config.toml
n_kv_head = 1
norm_place = "pre"
positions = "rope"
qk_norm = true
attn_scale = 0.125
parallel_block = false
lr_mult_o = 1.5
schedule = "wsd"
doc_mask = true
train_tokens = 492000000
MLP neurons of a small language model. Each row is named by its layer, matrix (gate and up: input weights) and neuron, and shows model dimensions 0-255. Each number is 500 + 50 x the weight over its row's rms, rounded and kept within 0 to 999. Numbers have three digits each. A neuron's up and down rows have the sign that makes its largest values positive.
After each neuron's rows, "fires on" lists the tokens most often at its 100 highest values on Wikipedia text that the model never trained on.

L4.gate305:476480527404431563582513511465535509542478577468633523529548521542467554629476526487523450422546434504566489532515436570426545525511521435490526527400543560555437574511460509545427586484551551487488582535473536513506477474568528503570545485496578535482585558448486418576490492565550491444504542485497431519579468426474441509565570493405537554533517575506486443474543541476520448512425584528527549584397435585531499412535527427506530488514438467502484477610557474413528476496565411561467551510532573494612532472551546530532490531444463507519535448515497472474530505435401482491402432426492500457579451440585531503515529526595493493435528431448504556617551468445430518562441533520494439452541535432571479442474507493546506465500463471517505396488503474475402514566544520
L4.up305:507397574465410549548532386549482475541527557578524530470577482518529416525509430497431442464370561491604485603460484501515480505457543568529529486525541563495506460432548448520487524565524552469450553516452565540529588399545564500528539489363502580515527484535544490530441528549485437460517426446538471566536573522444440471560484466432531514530511467474587473462506605469415521505498423526433511482474352506474506524404542477540520476484495395443572457461508509522485524466538454571413462571438566460507427622442581459552496560586560474508500515463524565453448522523520574540536455605568424507635502531475550468520467509515550464538526530539469433473574474548460442511488519490525465545542449489431461555502461602522455462501535499515505537525479450481478554540586486
fires on: "em", "s", "op", "us", "og"

L11.gate675:483519487467582536519403455452511530497523437442452374441452593498474580506458507554494481406407493461502464502493543446539518501403494501510480584533396575444543448455488491502510462553426480491464377493482452563532581531553571524522483565481553448470494482554496552495468564481513433490546509572492530504520488477494492471544570465393464567390418485508532527462520514501451543407507494504393470477514462484529469595544489537549440589602603431464567494487585507502556517494410595564462437447422470492512505468538491469431520468426474475446425482472394542451433451501569605538483573592461504512500550405580439620510536492462514498497515511511442560495545431455395600499567523499506506555503503582517473507358466613500489502502507458498467513490446531523495462510522517
L11.up675:490465522534424451452529477524516450551562544453436480429520517503497493482531488502447583514521505404459547503450472381496466368498456660477481470426466584478475452510520433508478548563505487504461404575408508468479476505441478467467541546489447535604521437446510501415535585424568390488511539487543498416478468534549518440588531524476522537430475533444526542554444449489570449520582469438434516493503542519555428463472451496474566466414469362572513615505531572515472479537407532519518506447466525538398451424525537552536396476551430508506637460507485549533587469599512547422501629513510453467496363516490482515540599528480405515538504489518474536431521494442487551527522544507514479532534517516502545447541438459560503514479536459505512499488588509511410514515524490
fires on: " b", "b", " B", " r", "ct", "ut"

L7.gate528:442535505526358493377519463493523528551473498432446463543423502510542494491465480562523555448450562476528492596541539571512518541578508504455465468405530494521466415493516411470471456492539505543570480414539433485564555534481493484435510481456468467527511554507527482511554515474541524541633577446451468487647458541465497478491390378498567618511630472598478527443476494556414509518540478497517465576478506522509530470508494509582556468465531396482439537495497530511496548487359502482614451433546490431600494465466513530441451519477532520532479465472459465474503484496502504518603558546560549452509531513550577412469451393563470488526558402454516445465478477474519421511592500550444429474557538393507566477459522513509516564429556576507481499483478438525538468555596459
L7.up528:407505587526538521496512497499546478548575481462523459489468450307603472496577562482557414452519471547471505462495357547485478539543552567499519452615492514527510417426508447463494421456547492549539402555508539519481543560475469522517514537473543415487486521505433524534452595428569504566570449488483532499461451509474436502522389436549591544479557577551519548454419509499483506508454564542485490503447513509486520544536480502521577506554473494433454487503466506468369450527468462507476541412458482415443419490503419452503481545506574493560496486488561452561507492466488585465510482503625395482525466546552569499420598528521486574497430535535515531477492531546421545508495510363497491520637473497494466579520520523506572502444425517481471514598467433502430421507568464
fires on: "it", "is", " of"

L9.gate688:553471414488429568499526536500548523432530480476377528569516567494479450455475481600504487554581444578402515601518569532519545520514496515551463482491482478531491387623455526554450474451508609482535496499506487447525450382616493571431533431470431512396471542539522378525517486537505475566526537465456549479519532515461467576515484457435526594497534489552392452463499437417447580426484476500512495427535504543462548502466539497472392452570444511483478489586541559450522525479487440505541508507471497465505488504462512522495583556540468526553543578459592496575637506529417453513444490476488569546454618613452498382529511475418466457434558516492476589482512418415523477597552434455531498530481503543534459496467514489515493504443550500479489516547499433474429447492459452
L9.up688:550485623530532523498496491461532416494586493499436565575386560506547486480477508580590501603411439484545462491624490466489520490488497597542427452496517511402471393441519489511469473438555529540445412501507465407528538487490511469574538605408589524499574459428499530508419472435594481479528518583429497540465431617497489553552460505484514517532535502524456508467463542572510502562528415476479492466482553553449480472470473551401553549524457516420500487608494489514418557498539528541466475496516442547565509489497516449474514474461523567569432491538583558626531482452499573544473537553502517438528574520470469513535554418501505471509425470496633476544555462585483526474618523482433498460573507472585489437571515479506472597495536522532458557456455550521549500568524408
fires on: "ot", " |", "0", "art", "ial", "it"

L8.gate375:472383521493383539424521523542439535613474479520466541504454558459500553418493498477507505519522618488511455613483529479484533426452510524408429444491514525475456608453505532538455416543463493563593545506566522547501453523424441560431502437552549439498563446496525469457477475534442588499611399487449452503542479448440515504499535490450486545505568547449504472474465517567495535496527502551418541517484533518455487552484549464531504533497547474537485507478545494357468494504496447519547360449501424358497469528525533503496583574560534448506497400476489390468524471569461473536541465473568484428477461567522576579437386539476518580567538533570480502475575534431523526493565479455464551448459501570521576555498495540436517448535509506500475474458524434458565418381600523
L8.up375:465447435475510459573555400418578528412455490506517482510448484532578458461491635457530479510609504454502609490482451550534492432479489407462444476460519462527474487507446515520391522547579489477439538544535504489519539532464450489598489485442427535448552496445505472525490518552569484514503543433566528571500465546493419497454454490509615421398497481601519561441584526507508477401379547410489420445488448476500482583548489628470490467556480452533470457430495561439453510508545488576555415491499557579499560489467424579446567461610480508560432507535464517557550438496556403560480488492479474448513468478502528483541488449537595551546473526502516555432560515612571461562563428525398491463527456539534502440453515560497577522443558469476543457522539537553457479504509509
fires on: "is", "ra", "f"

L3.gate573:483420552586490518503470450402525504441477457460554485555576611475512484576479561575488561502480482513420508484552494579545457544372640469463502542508528479517457512516519513435481550496563505456486431503527418480420469487494468586533440493491469502467562469559424485550386465463497429519521433569456414461556499489558479473505539488477454554434518479524571518510522455545455466504539436578498501475500509456601467567518484540470425409419592481451466487483514619624465591526519539393519497566463508481504517433425598512467492574485565502518535427506572448455480546423515595480544530470435500460612553532491488481467467473482572590422654467467526430476445504584525553584478475469540541441527516488526518535450533450498475441455522510519541427521477595569496532426493525
L3.up573:500472495626485528498430569561502556427427479478527493584527416486439549501466454484538531478530425474474509527467561507578546472499442569468500526462581527448426637470534490521486431563545445491550450526519446507432433464529459500467414454552499539482467423532387476511485527480464501488403548514441404560616508496578545464598460445515508529491472549429559428471456533505531555477550505517549438500561643497403538475471479515483557471503550354589465458505486540464437499504535559438451417470485442546408524448538579533448494487519531490592531550446460431491479477482548556579492419492430529413494508535520506492460471448596546449422529553453482413470586565469496503464578504487470466468528534499580488441454481525551472487471482429417491397510525539513493509429626525
fires on: " r", "r", "k", "t", "ch", "d"

L8.gate681:421555484426407502489441473482468471490523524486549512444442430471494484543586454512473440577434476554585492563434431482485624362488511520500550474587496530435504479565453516501496534544528535497508480521466423431525549451498594563507545397551522476509500498444530567450491412512578615530505512532531450558446505611590454526530466494457516472557551597499566607509533475562498546534494454499543392468461476426544550515518582469479545555477517566459452558401544467588516442508501570558498494563430489498513509543506585364500448472471461543470424442515463589476584477505513543546450582540489587472577489477480527469505478442495377585500566571447511441542459477438474445510541469565548485462486490414587490537502573434433502521485450533543525565525572465468494471502446561
L8.up681:520509494452520550554431512406552496637438422518495513486511466481396455535515516473491520493429468471534505470512523467510562536491469497505557545486499605398570482471533505519442500537597541526539594510451509502588477577464491488485487513507504369494518523499527461522405446590485534489525546502402383439520478513427516476493527465456495545483537428537465427480542452413596591458565496542612548568520608527450542461417585532465380424572481429581514481540536494503409536440507529566398485492503457438482430569518498461518539441438497548473496533469422514448421467471494519553434464483551541621483544533379515464532520497462555598619520445511401475465585542512478516431426468581485495516491522527562536569514503446518478434517486533479423474477496561474543494570519487
fires on: "ov", "ay", "b", "ary", "ust", "il"

L3.gate137:510449449475460520534509476453509510438552484583511544470636432510459476431406491587480424460513520564517509528366560510500498508518466530450507516534535514615503546487599533463507450428496428365496589537555540509553483525431540533468461560448534462550450452599549540498399481514569510425603444548560466456439525555600423493539502544461473438552538586457583491512479466545591540455537447517556452487481511519490460536575499538436542569512526499500435469545442400495500597450481495437514532460493427484595510393523467567527549496482479547573530425516500491451565528487449514444471496500546557505559485475434546485515596518462522482457579604558531563511497555539618503473465460435522587445487476459468498578543486567466468439553546575437493512477588458472409473535471443
L3.up137:526427474401523480555445552507509537457486560547469496511434417544428496435539434544400424452448537451526482504467501446398459566566479530478523436505548532539554497533495450483535537512529481501383480512582471536429460497486582526529465579389590438549543392578511490470544431494602477482506545500378506509485501532500532498540496567471473511587589483499549510580427528450481477584515442470475465571489534428467442508583561520537484512546476538439506446566435515375584492502503470546496456503500486411517538458509520496523515508476407620522543480443554482432491533550561449481436446451508556515543585390497522586551540462521548528544595571566431445543451492486474491388455517421436465476538391512615529534536544451544499518455516485528509412555561482463466521559500431
fires on: "ing", "os", "ers", "l", "m", "ith"

L11.gate262:497538505469541497463534528519532457557585482434458483471462497492432482488521502458482446520564552490436608558386571516510467475447526486559549508585542492490373514423596453445494476508527530451467487503528444529499573483498500535544431462491494430610482598485545561523468576551513441578554468498380490444538493531531377546561513406491432506509498537474548399468472442548480616555495476511473564504482476432513474493565477497485482481405448485486545471563492606465590553462401527514439488470382531570520470469438471460546626496555549487406497513550394494550471550544400563636505438457537448480452446509448507528464522548417581515542518441502499533479497472582466520521489533509514551546530510521486495495508459529488547608543565515495416455459454529639429557529455508
L11.up262:527480394504433512532569493472496538513510516534550603533622472464433559457474545405547449554513515430512389610489445516479556438432514451470363445438429572501433455634513504489514512523490472531496414504489478453511528462479488449501493543515505497526412391478447502534516586479415513512467491396503514509602471522574536441526537424558497478482450462507509501551576485503566509527472517507541541506456563497469445509479549552487590494566460403559500510532524569511625566488580470495398449438472487553480478442450530541441459529478520449518682524509556425486348504503610512547485491456474452443524501515447456442488513449520483564512506536434494502560505495530535449412447486499510539473471487541516528479492492371520464485524454487477391561417509449453509553518586496
fires on: " r"

L11.gate259:520564430469492466450458400518529528468454505527499523484544547470480351489478566534503513455541527519541499545454481523508469540463525539553551439568536467484508475496556512481485460524480562566528532494513505514491458423532554473469445338436402479460472388526516530597487474552467613474495494527415499422543481459472532443612413537510428607454540452534462513479501473507505566505516447578456569426443441438483476416476585455522566567478512561501421545431520481484483457374488511469423589513548386490527569427496549600551511487552525483464424528478490500475401509469398395564458468480448501529523612427503470519569542475546503564495546572444503506491502565488492447412468475504576448553464508463586532471613576504392519495487485524395550518557507506466478453511518471
L11.up259:483587459490464600464524509532541492541556509471412507512498417520509587572520521516507431471414506546437582504476470468462499555480499534484506528509523447478513512412542432533430564415552516446539478478378465461484551506484500415531536380517617493511510501504498411498409434435548461455439520447403476509637532498543535470500419441497450564467469395492394448463593482450428485430521519556559480643466577495483476565528406483590530464467523501527486542499522499494529444493496453404466463357492524469496438526514462465551516514486422442496447526397392505486578437543456457550506555545409536528475482458430530535421551518477538530439494509507432542486579495531541457412536476496512533504441505446549460506452491478538527449417496454584463477453558494625532473463497551
fires on: " Mar", " O", "ear", "ov", "3", "ay"

L9.gate447:600451514442393574584532534464556466516516463556546561548582458548500567549497504514426514501562499524488558490493440524505535532417488553465501499461548504545433538478452407551463516472490512477477548490444542448438550439457336487507513545448552528550397552438468517549476622477462482550505484471451499524601476515508474519534459559491470478404450556512602509455447379568515517491471593545494565457561454525521482500454541505545564438518540457575380484486441515432459498598437527557488439493535585440541445508510452556587483538512514508502489554514503476525588559431433502590570522513501573468451563485464478479608446506481565452475532447515412461501613433489444472513392598499529439477605508545562491525555548485413516512511431532550533472538594545460506463476543549
L9.up447:478504568529367532522543450461543566529562563558486402460539434526459535568538452454556478491616353507537495411505465470517512488436493578464457486464444455557464450438482468565520535568556415418520553540500467492521559495447420515482482459543533522497473492566377400599475473578436490546491472471575550484510437535448543536497528559481517411499407381479461539561445549481511528401486554488446532536528493422561491527562576516556459566508483472444488483501496449481594464529459494536349463426390543562539438495445488467527507537506534476579438529527549601422485560450470562575536494519427464487543510542545469571549496456513497469476500440490505479469525520543595518528486547496527482521475504493521503541512588523483479592423442484408520394484509483509396487516515401
fires on: "==", "s", "ing", "og", "==="

L7.gate633:453515566508508509485465545502579502476459458506484457466484507443388605502425490467633531578415494523497487591535430492507465549481508501430511457399602579419391380497498529503497480512516514583489483453493471556479506493550454477525523548467489498602555507514517479525508402555444666517541469557544471551478444483510468538466524528485497575570534476429510440449573483523472446520439399496562500521461504462542522498556502505529481458522493618487540471486473521538563472485474449427508559500579476425485536442485508512443589531419487548520544456536540518456440554621472569482514501387603440529461559545523585572534366450481559497489595506515509483505508476449494422389534481490434486563479447446529599542508608469531556461504471550533554470449598521517549544439508454
L7.up633:527606496521386491539536468495475519531418474519549534496453517471520444460571525580510439522424439436510538585521510541454399442467448432514520502458472608396485413495470532459491550524488456607405511542456448531435507527490513561465480414467599477538563465503433477560507455457546538565474556524506479507410534491454461585511430502453527465539476519510606474500437515522535482617485582550530517450573497471498552442454489522508554481521453476496507421435435519444532458497454503482474506545426554483453428484465488475468481547505454460559467491510500481378668498474599515620567483490497503447432558360500603396524501471527539487566435490494448485461433518476499532501535470476478508486518474524508552444602508503508560405486479457557558523596438519530485360399515525
fires on: "ic", "ct", "and", "it", "\"", ")"